Weights of a small GPT-style language model, trained from scratch on English Wikipedia: width 256.
MLP neurons of a small language model. Each row is named by its layer, matrix (down: output weights) and neuron, and shows model dimensions 0-255. Each number is 500 + 25 x the weight over its row's rms, rounded and kept within 0 to 999. Numbers have three digits each.
After each neuron's rows, "fires before" lists the tokens most often just after its 100 highest values on Wikipedia text that the model never trained on.

L3.down116:458468489489511486499563502491489522536538494554516531520509501487508474538486501526479487519498521506511494488469483506505465512512495513465468497496507441479541525494516514503472460466528526508528506497494495504510484490461503465477480468497481499499510479488463528510488492490519487535468497507507510476544514517485451520498523563466543519492531524501474528526508497513492490450522470549517472464492440551458518515512469501520526463459480459499512482554487520484500514497477532549510499531501530515504511493543548488489539481481482520529471482500481521509516459480478473481503530530521507507496524467513500486504505483475530506475534512446464518541491508496517497490491538440419498483488546534449509492511492506513527517498466463472516472474511509487509507491460478
fires before: "\n", "The", "-"

L6.down254:542514543506521522505483482490492565542520512523502482559492512482452546495476471544483478508522511497506518507498495567523517457499489487533514463434495490493498508520452476486500527476543474558498478497501523520492497506488481499479517480482472510550582485478508482519519516542488493465467502511540474423533478511535494471538475509439512473485501506503504498460513487531512484459496520482525497466519535492458486491498510448491532529496475536471516476486473535483509511501503505527475497530508539499504503483511534488477504508545510519465543534486503441524506535491512536478477490524489508458466527510474515472498508484495497480469493513489503460472532514519465484493475516475502483503494457519482509505461503532458468503482510496501508517502527492503499506519490496
fires before: "\n", " of", ".", " in", ",", " to"

L5.down239:523572512516522499443494503521526524487487498496493476505479490477511488496446540482470511494502438492444528482501498514521502520538481468521469516484480508515492505505506496543528476506504538454512493458512520499465534528518493492542477507516510499517501486489490485498497499524530499509503525491464490529494503511477494498500472514510464505488516550493527529449486493480495519518523498504460524504485469531535509503469467543475499499467502490529503506529490492493504460441530492501474472471463496510469488485511487560498540533530511475499525552490461490476496514477498508527530530524478518534454482495516499518458516498496514494435487487508516489544507521499518467466448529424501512515504503503527552511526472453505467507467516541489464465517484493502477573515545505
fires before: "0", "9", " (", "2", "5", "|"

L3.down205:569520511519543520491496517513492529512527501483467474458508487430472491476479486506501529509495463458472559461466493503482494482500534490491471510506481528542486490522520517511496501527457515476519500482496533475511521511481506506516496474501525486501489491455488526494500458498535504549538521482492497514551510520499500503487518514427496488464516449523467515531519473499493495481542504496526507504511512511524502465517531498479504507504498497518528498532491441461509492485503502513512514501503537514533476515496516585499457481546500508489515437489490480520556557500478521510509509492487473491442453492462503494499494505504455503464519482480489537496468520521499512519497512435526499526515473541480506485478546512492468538479475507488516448505522492525528479490492546
fires before: "\n", " |", "|", "s", "-"

L10.down156:495493475456514482521480444494491500516521515546488469517529531494495513484481511548548510488492538552502510492505460513503489460543486507513445518492497479508468446476500501524503497512566483495506518496477488508521543462510488527487475551454505507515530521518464471505533497464496491487483530506486493505478569538534499549485519466491487459522509514491448532499504524507494483473498478530534477518488560460491506525503468497464477481494513476477489525475517509507514470468506465560565509471513525500512510509508538494479479535484493524512463515490503481517493488486507499474503489550486536494483522461479497476530463529469502515526545482477462492504498464496477477477521459466503549521449521515516517466505518504527502491498488505515503512488459497515550539488474505
fires before: "s"

L8.down361:517508524493496503518505512502520433513544489516509545535494526523486472471495460485449493509456504532513471499498498502532515547502480494471512472498464515468541466493521506532518522519535466473517465493556503476476509526528469544508509488477504474496499477468492525524518497493513484470499505474474521515468480560508503509483533535529504505504490482490487469470514477518470541519499536494503542487478497517459505515508511520478476535485497517500477490484486518504515517475528454517504538479495508459477478510511467474504498527481515508543496491463459457521476520477524470478473479502480470529558479556521491486513492535493518511495486508502548493529441536504478546484505548542446468505513464460502494494507517501530464540485530522526469542462480528504520457487456511
fires before: " as", " the", " a"

L6.down1:465475475499519489537532502490524512498502465525494517524473484475481521523445516472549481487502472511478559483509514557515487485494551470515493505545517491488524503485489515524481501470520563520490503520454539503525531481500522475545452468515466494460487514467475530490492458481469485522475483527496485514495495511472495532471496477515437524552523481505498492540494494499532443500477515488544521511519497510509555485492479536426455541508492534484492541513497500496486515512521512510523528508510482441501513485486491515475510522522494511473520526493513525504486503466502526463515519486522507510550459474445468517493500501509501496498479470524492470477495474484520510479499424502499510504488519498505547494513499468535584493485494485506495473528492467505499482513505480
fires before: " ", ")", " Label"

L3.down135:458493498502538519510459533491502522492493492438496468481533474471481515541537498523489455507501537501493461505483493477478478517507477509508495517483493492509528473481454455479511498468467505480488446500509548467529551465537476485498493493493460497492518508523466445541520555475500501529489527492476483485513494522499494475461483485459543481493503499485478507482463474527501537482499502499519472503483517515482435493514506535454496522537527492404509513497477522487480530484481521516480455561517515514499477515533473463512486500472480510526520506470509538473508500470529535504543502495515478496547500487523462478558479485517471515507518530500475490466500471523493502506528532502508506519487520519528488507477524551461463489509491505492500484511509528562525502480497517
fires before: "E", "0", " |", "4", "3", "7"

L5.down441:498522481482525506479529468531502530513519474510512513496489490499491470461527503505550524501517507503450494518522517493492501469547510514456491512528478508460466494478466488467452541503479479499466487510494487503488473488503476497551502493493493465486520526481527548466522485497482534522490479453492510497544484511514493488494500487512543470492503473474473508501497465488500517526479470503519512519513527471537507487482508504481483514564516508480496509518569501492485537571455475488528475515460500496567505506492462475592538519469502536492494508474508498507470501543475508510525494514512517481564507515503465531492479483482544498466514495482507505531488499512542508517540487414490459499553478487492471475501496496508473504487503548479521477447524481482494496494474504
fires before: "|", "\n", "|---|---|---|---", "|---|---|---|---|---|", "|---|---|---|---|"

L9.down276:490490499538511502513529455471547500480505508491515476486494502514481466480527448576471445512493508515476491479502511480505494456462495500517531540519502506484539507523499464494479500493470474506495536517462513486486520469505533515461484503534500487505506457525489503502532484476520539516500507462465501520506470494483459485492513488481494508555562484484464503544540482498462501463477499460515497495491488538527502511462501519491522485503527496515499507507484524505500526505485497546505499461460478547549485511509505499507512520530494493537447445449498507495521495500562512496501527503522511510464513501477485514516502493484509545475469531484485536457513464548490494483496477532553491545519538545504542490465530551480474476479472508446490502489545501524493492508505448
fires before: "'", "',", "9", "3", "6", "0"

L6.down330:473538545519491505543480517468514503492526547520485486511518541508490495495493508512514461541529548524482490468473535486525496515456455513489507498515509520523488472541502517496507534453462505514491507491502528500446493546512530510523496486475486431496549494500513498522542484488449533461523494437499475498565500477528535500529513510488470476493525511543508512524458464488489520444492490461522507473539487497483491453517521457464512472508513513509544493485495476484467444482473471530526509532513491514504459492448532505518483474523504479506523455468519481495467492477555524515496538498517524501504468528488489527478500510515494502489511458514480524494476508502466523476484519495498525515535505525530517503481476524485453469530497473488493495487470455537478503507499486
fires before: " |", "%", "."

L9.down260:510470513501496503511489477474480529487527533510456490513485498496450484515455488482479498499580502490474476432472486494536487511490502506535524568543524503501496532492459495513568504486515510507484520499524538493535515455522502481505556463528537515460524539502511483479503501504523506473506538468514508526530500524478456495507511510509498505493495522504505517482518469531505481511495545458500498493507481509488480467498510500490545483524475502462482552485469515505485436522545477525506500485537499506461473483509523484467473498473472487499513502511518482532493501480499487486460494534543504485491505584480537503522513531506496489488500496474492491502513482503481465498466516466473509487498406500517516534523507507466415515525486512515532509473488526497490502499490474
fires before: " ", "\n", " |"

L9.down373:518488510454447503485490477513535434541515501523522516492517466501536464523455480511539517522478486490525501488527483474488472498505498525459466512540477477477489494493470475530549502532498490507479510505489541495511516432530502466509526504526506537551540463489524506545486478491497481500497481486527543469475514460543456477484492499504502526499486535483510495494451487500500499476505515517518502487526491498515443485495515528472522477493521514501466540456513513493482510466535443491483497513524502510511444500490528471531517522504529519530499523509481520515481491537484501499493546566466479505452462522491495507481494477539522506535498510475521465525469516526493526505516471544524528495466485468521508450505481499500472523498464487569503531481509520514515518456477524
fires before: " ", " the"

L5.down126:496467498516530509493502489490503516492498498462484516501520491475464472492498508483497512531492517488495490504497467499470514502514506533519484508507495483498518485479514477521498515513489454497526562496467504505523479476488495469500545501506500483495514496491537483499531494526529536488482534501505483495520475491473471473525489542467533449498512506494454469534489501481493494498501523493514490515480514476508506516513507570555497509496459490494518501513518471468436493550526530464488536472455530466517449483540471479530524459453518489494553483489497502473484544489510482528552530541479478494529511537512486481545529510451474526510530515516485477529514521478490486540537471425484470498497462540499468502495558510500455521480492520554486515504530541496528530430471493
fires before: "\n", "-", " ", "|"

L6.down304:535493455532500507547490485484457504525482524509486487526527499492470501523489477524473512463503458524510525491464495502526508510582509480471501504533484550487519501490503482479548492522534447493500558473542511491541500464513480513446498503490496451489494522468475503509516451473508512502502517464461497527517495503513493486505505525529496534489491517544515528463483504533540498492525506465539513486491508497498517469501519492472491494519480496486500517488479495530505474494531481476442498494477516487512508506478481459525473478487523502463530526493495464530516552519447491520465477468479492510487489488465498493490525533499449517518540491533517473555467549511480552519477506546496468526474488481431509463492510535495504514541499535482488527522494478493520449465517511
fires before: " by", " in", " for", " to", " |", " as"

L6.down256:538473501503507489487498500487476538518532493445534518495480514484494550516437514534496458491477518523483537505486491542479492502509484479451473521499532488461490472507478502480498521507529512500512483511487499491509501456468503498489488505512505491523523513483459483485538512545502477523513468494472505484528545512550462475482502519531542452492507468502507524480497516496495474477501487508505511511505509493447470441507520502508487480536509515480488516516532526534458448472478483489531497496464524497538507492513485514529509517485562519477499502506481506512492529515478527484513500513481502497447491477478481484533467530454494459561465486486493516468521498536486514490455462506461486545510513513459499494487452509514588501530507517497536456524537457505533549483501550
fires before: "s", "E"

L10.down387:463513500493538483511540449453475452494532468492528517484481493505462506509525501488510550471495508510495502520535456508507484476473488475495453513547474497517507535496529521502517450501504519509479502453561495481483495484516505483492473493478486455498521478522494509501476489521507456501454519498489527515467487528454500507524506507485478561470499538502482445577504489451501548487503494512489502537514501481505469521542521543508495525462486530505492514471552514530476494513493495498494468498542457494475508504452468455529505489457478489528488532540454534537491483472504525484534511485520521482512509509471511505495494488488534491507479514482493548509490504517556488526511472485440502488484507511510504508505480515500508518509494553489500507492477485579505503509461538
fires before: " ", ":"

L6.down206:494457530507445488494503489531518483509500498516560495472499517492513532498559460460517504534504534567484507502495457510447455488466469490488481500525507494476497443508484540496493522516493491538490504516516445496445455513478472474458466483512486493531557505479476527518476475515490534524546504540522487498517545498493478470482536502522493533523489502509490506532493483497518549480508487536467501517496490498524468473470479434491476512493509478486487468486508526487514499476491510492471510494529536507513488493462501505481500537486498516505481512514492522509483517510485523508432492461488472495495494473489510532519497499510525494517485513469482472459524477498490518510528504503501517447483527517518539477470530524475553522542500526480538511477517416525496514551494517
fires before: " ", ":", " (", " in", "-"

L3.down351:509497514504510508480517499540480520501451530537481502465499470493500501504479478502498520499516464487464517484499494473516515503551508481494513522517500535495510525524502457502500517514472495503508495522524561483524488500497494507502465486555542500497513478527464498543517543480514464519497518481484495492536565493513490494508494506503508482506510504523481542500493519482462466519519475539520484505489460483523512490504508496441516479516479519500525530494474521475504500450485506461465515503449551463503508486458543516476506480511523481492490475493509482516512489518513529503532523495466515485525533517445447502512460557505467491486511514489485523515507519504506513525455491356522490534462448481463554510504508500532460501480473490471532511492513473512492515497479528
fires before: "-", "|", "\n", "2", " "

L3.down221:506528472527462531500520483504502508530493509497514516484528504479510500504501493494462489481471499536546484463500467483524489471524516512488500513500527541537519491498481506490483511530441478527511535512528540462529461525497505465466497490544482466503520511494541457523511539474508473520503526545490448468525484479498472479468480497499494525498515515522514506519510469472425479458531461524506438453438458494487501511528547522532530462509473486502521475466496498504498516503487465507476500487478518502518536497512512495506529474500516484458525548478515507478516462495473493510523477516519491512469530486481465469512526529531494496480522503525490484531458527503487521558516528425481484518511454478503510489470535531503457500508523506513549537481518452504514508480497520
fires before: "\n", " ", " -", " L"

L8.down152:525491539491507496529516543532451523532473497495531497490530488470493531468501512502525519534495499494457485464525463488483514446443485519521476527498474506490505516557566550512520463493506498504512517473516530498474495488504513480463491483507495463503500457500499473521467519472493463489491559446448476544444494523469485500498506536427516543492518536501477497532500482455488548477524458515478485516519498563520511506505502490487479509463519489505520478495492483496512520564481481497478508483506488499491516498495464508506508463541474526473522497502495457456491499516488507510497503479530480502499537519529501516520519485517533496495532530529494529460501507532469487463475496539511585485513501511473511486457509503508485495501543535508508476511525480481510463504500496
fires before: " ", ":", ")", "″", "\n"

L6.down66:511482528495528482495508519563496547602514483478457532513524495463522463506501546471522482512504488544496428493505466507486488505480445472526533490479505458519480491505483518519520483538509498466549493459510502501508503479511454490491500500485494490505479532440505493491500515545494483478516494512511496497471538492492459512459462532497537477522491493476488549484480485500550525516493501489480494479539504499483516482498499487457492529460535443493509515495474489477550523512476492485478481526520537483549447487524474554472480501531515485523491485538495525505488499487521515484487507454469508511488521483497487483495493511492545497487492456550485535509487483505509496469507511486499446494473516485504493500527563493525534536512495549473522499495504474486506516496523530
fires before: " |", " (", " by"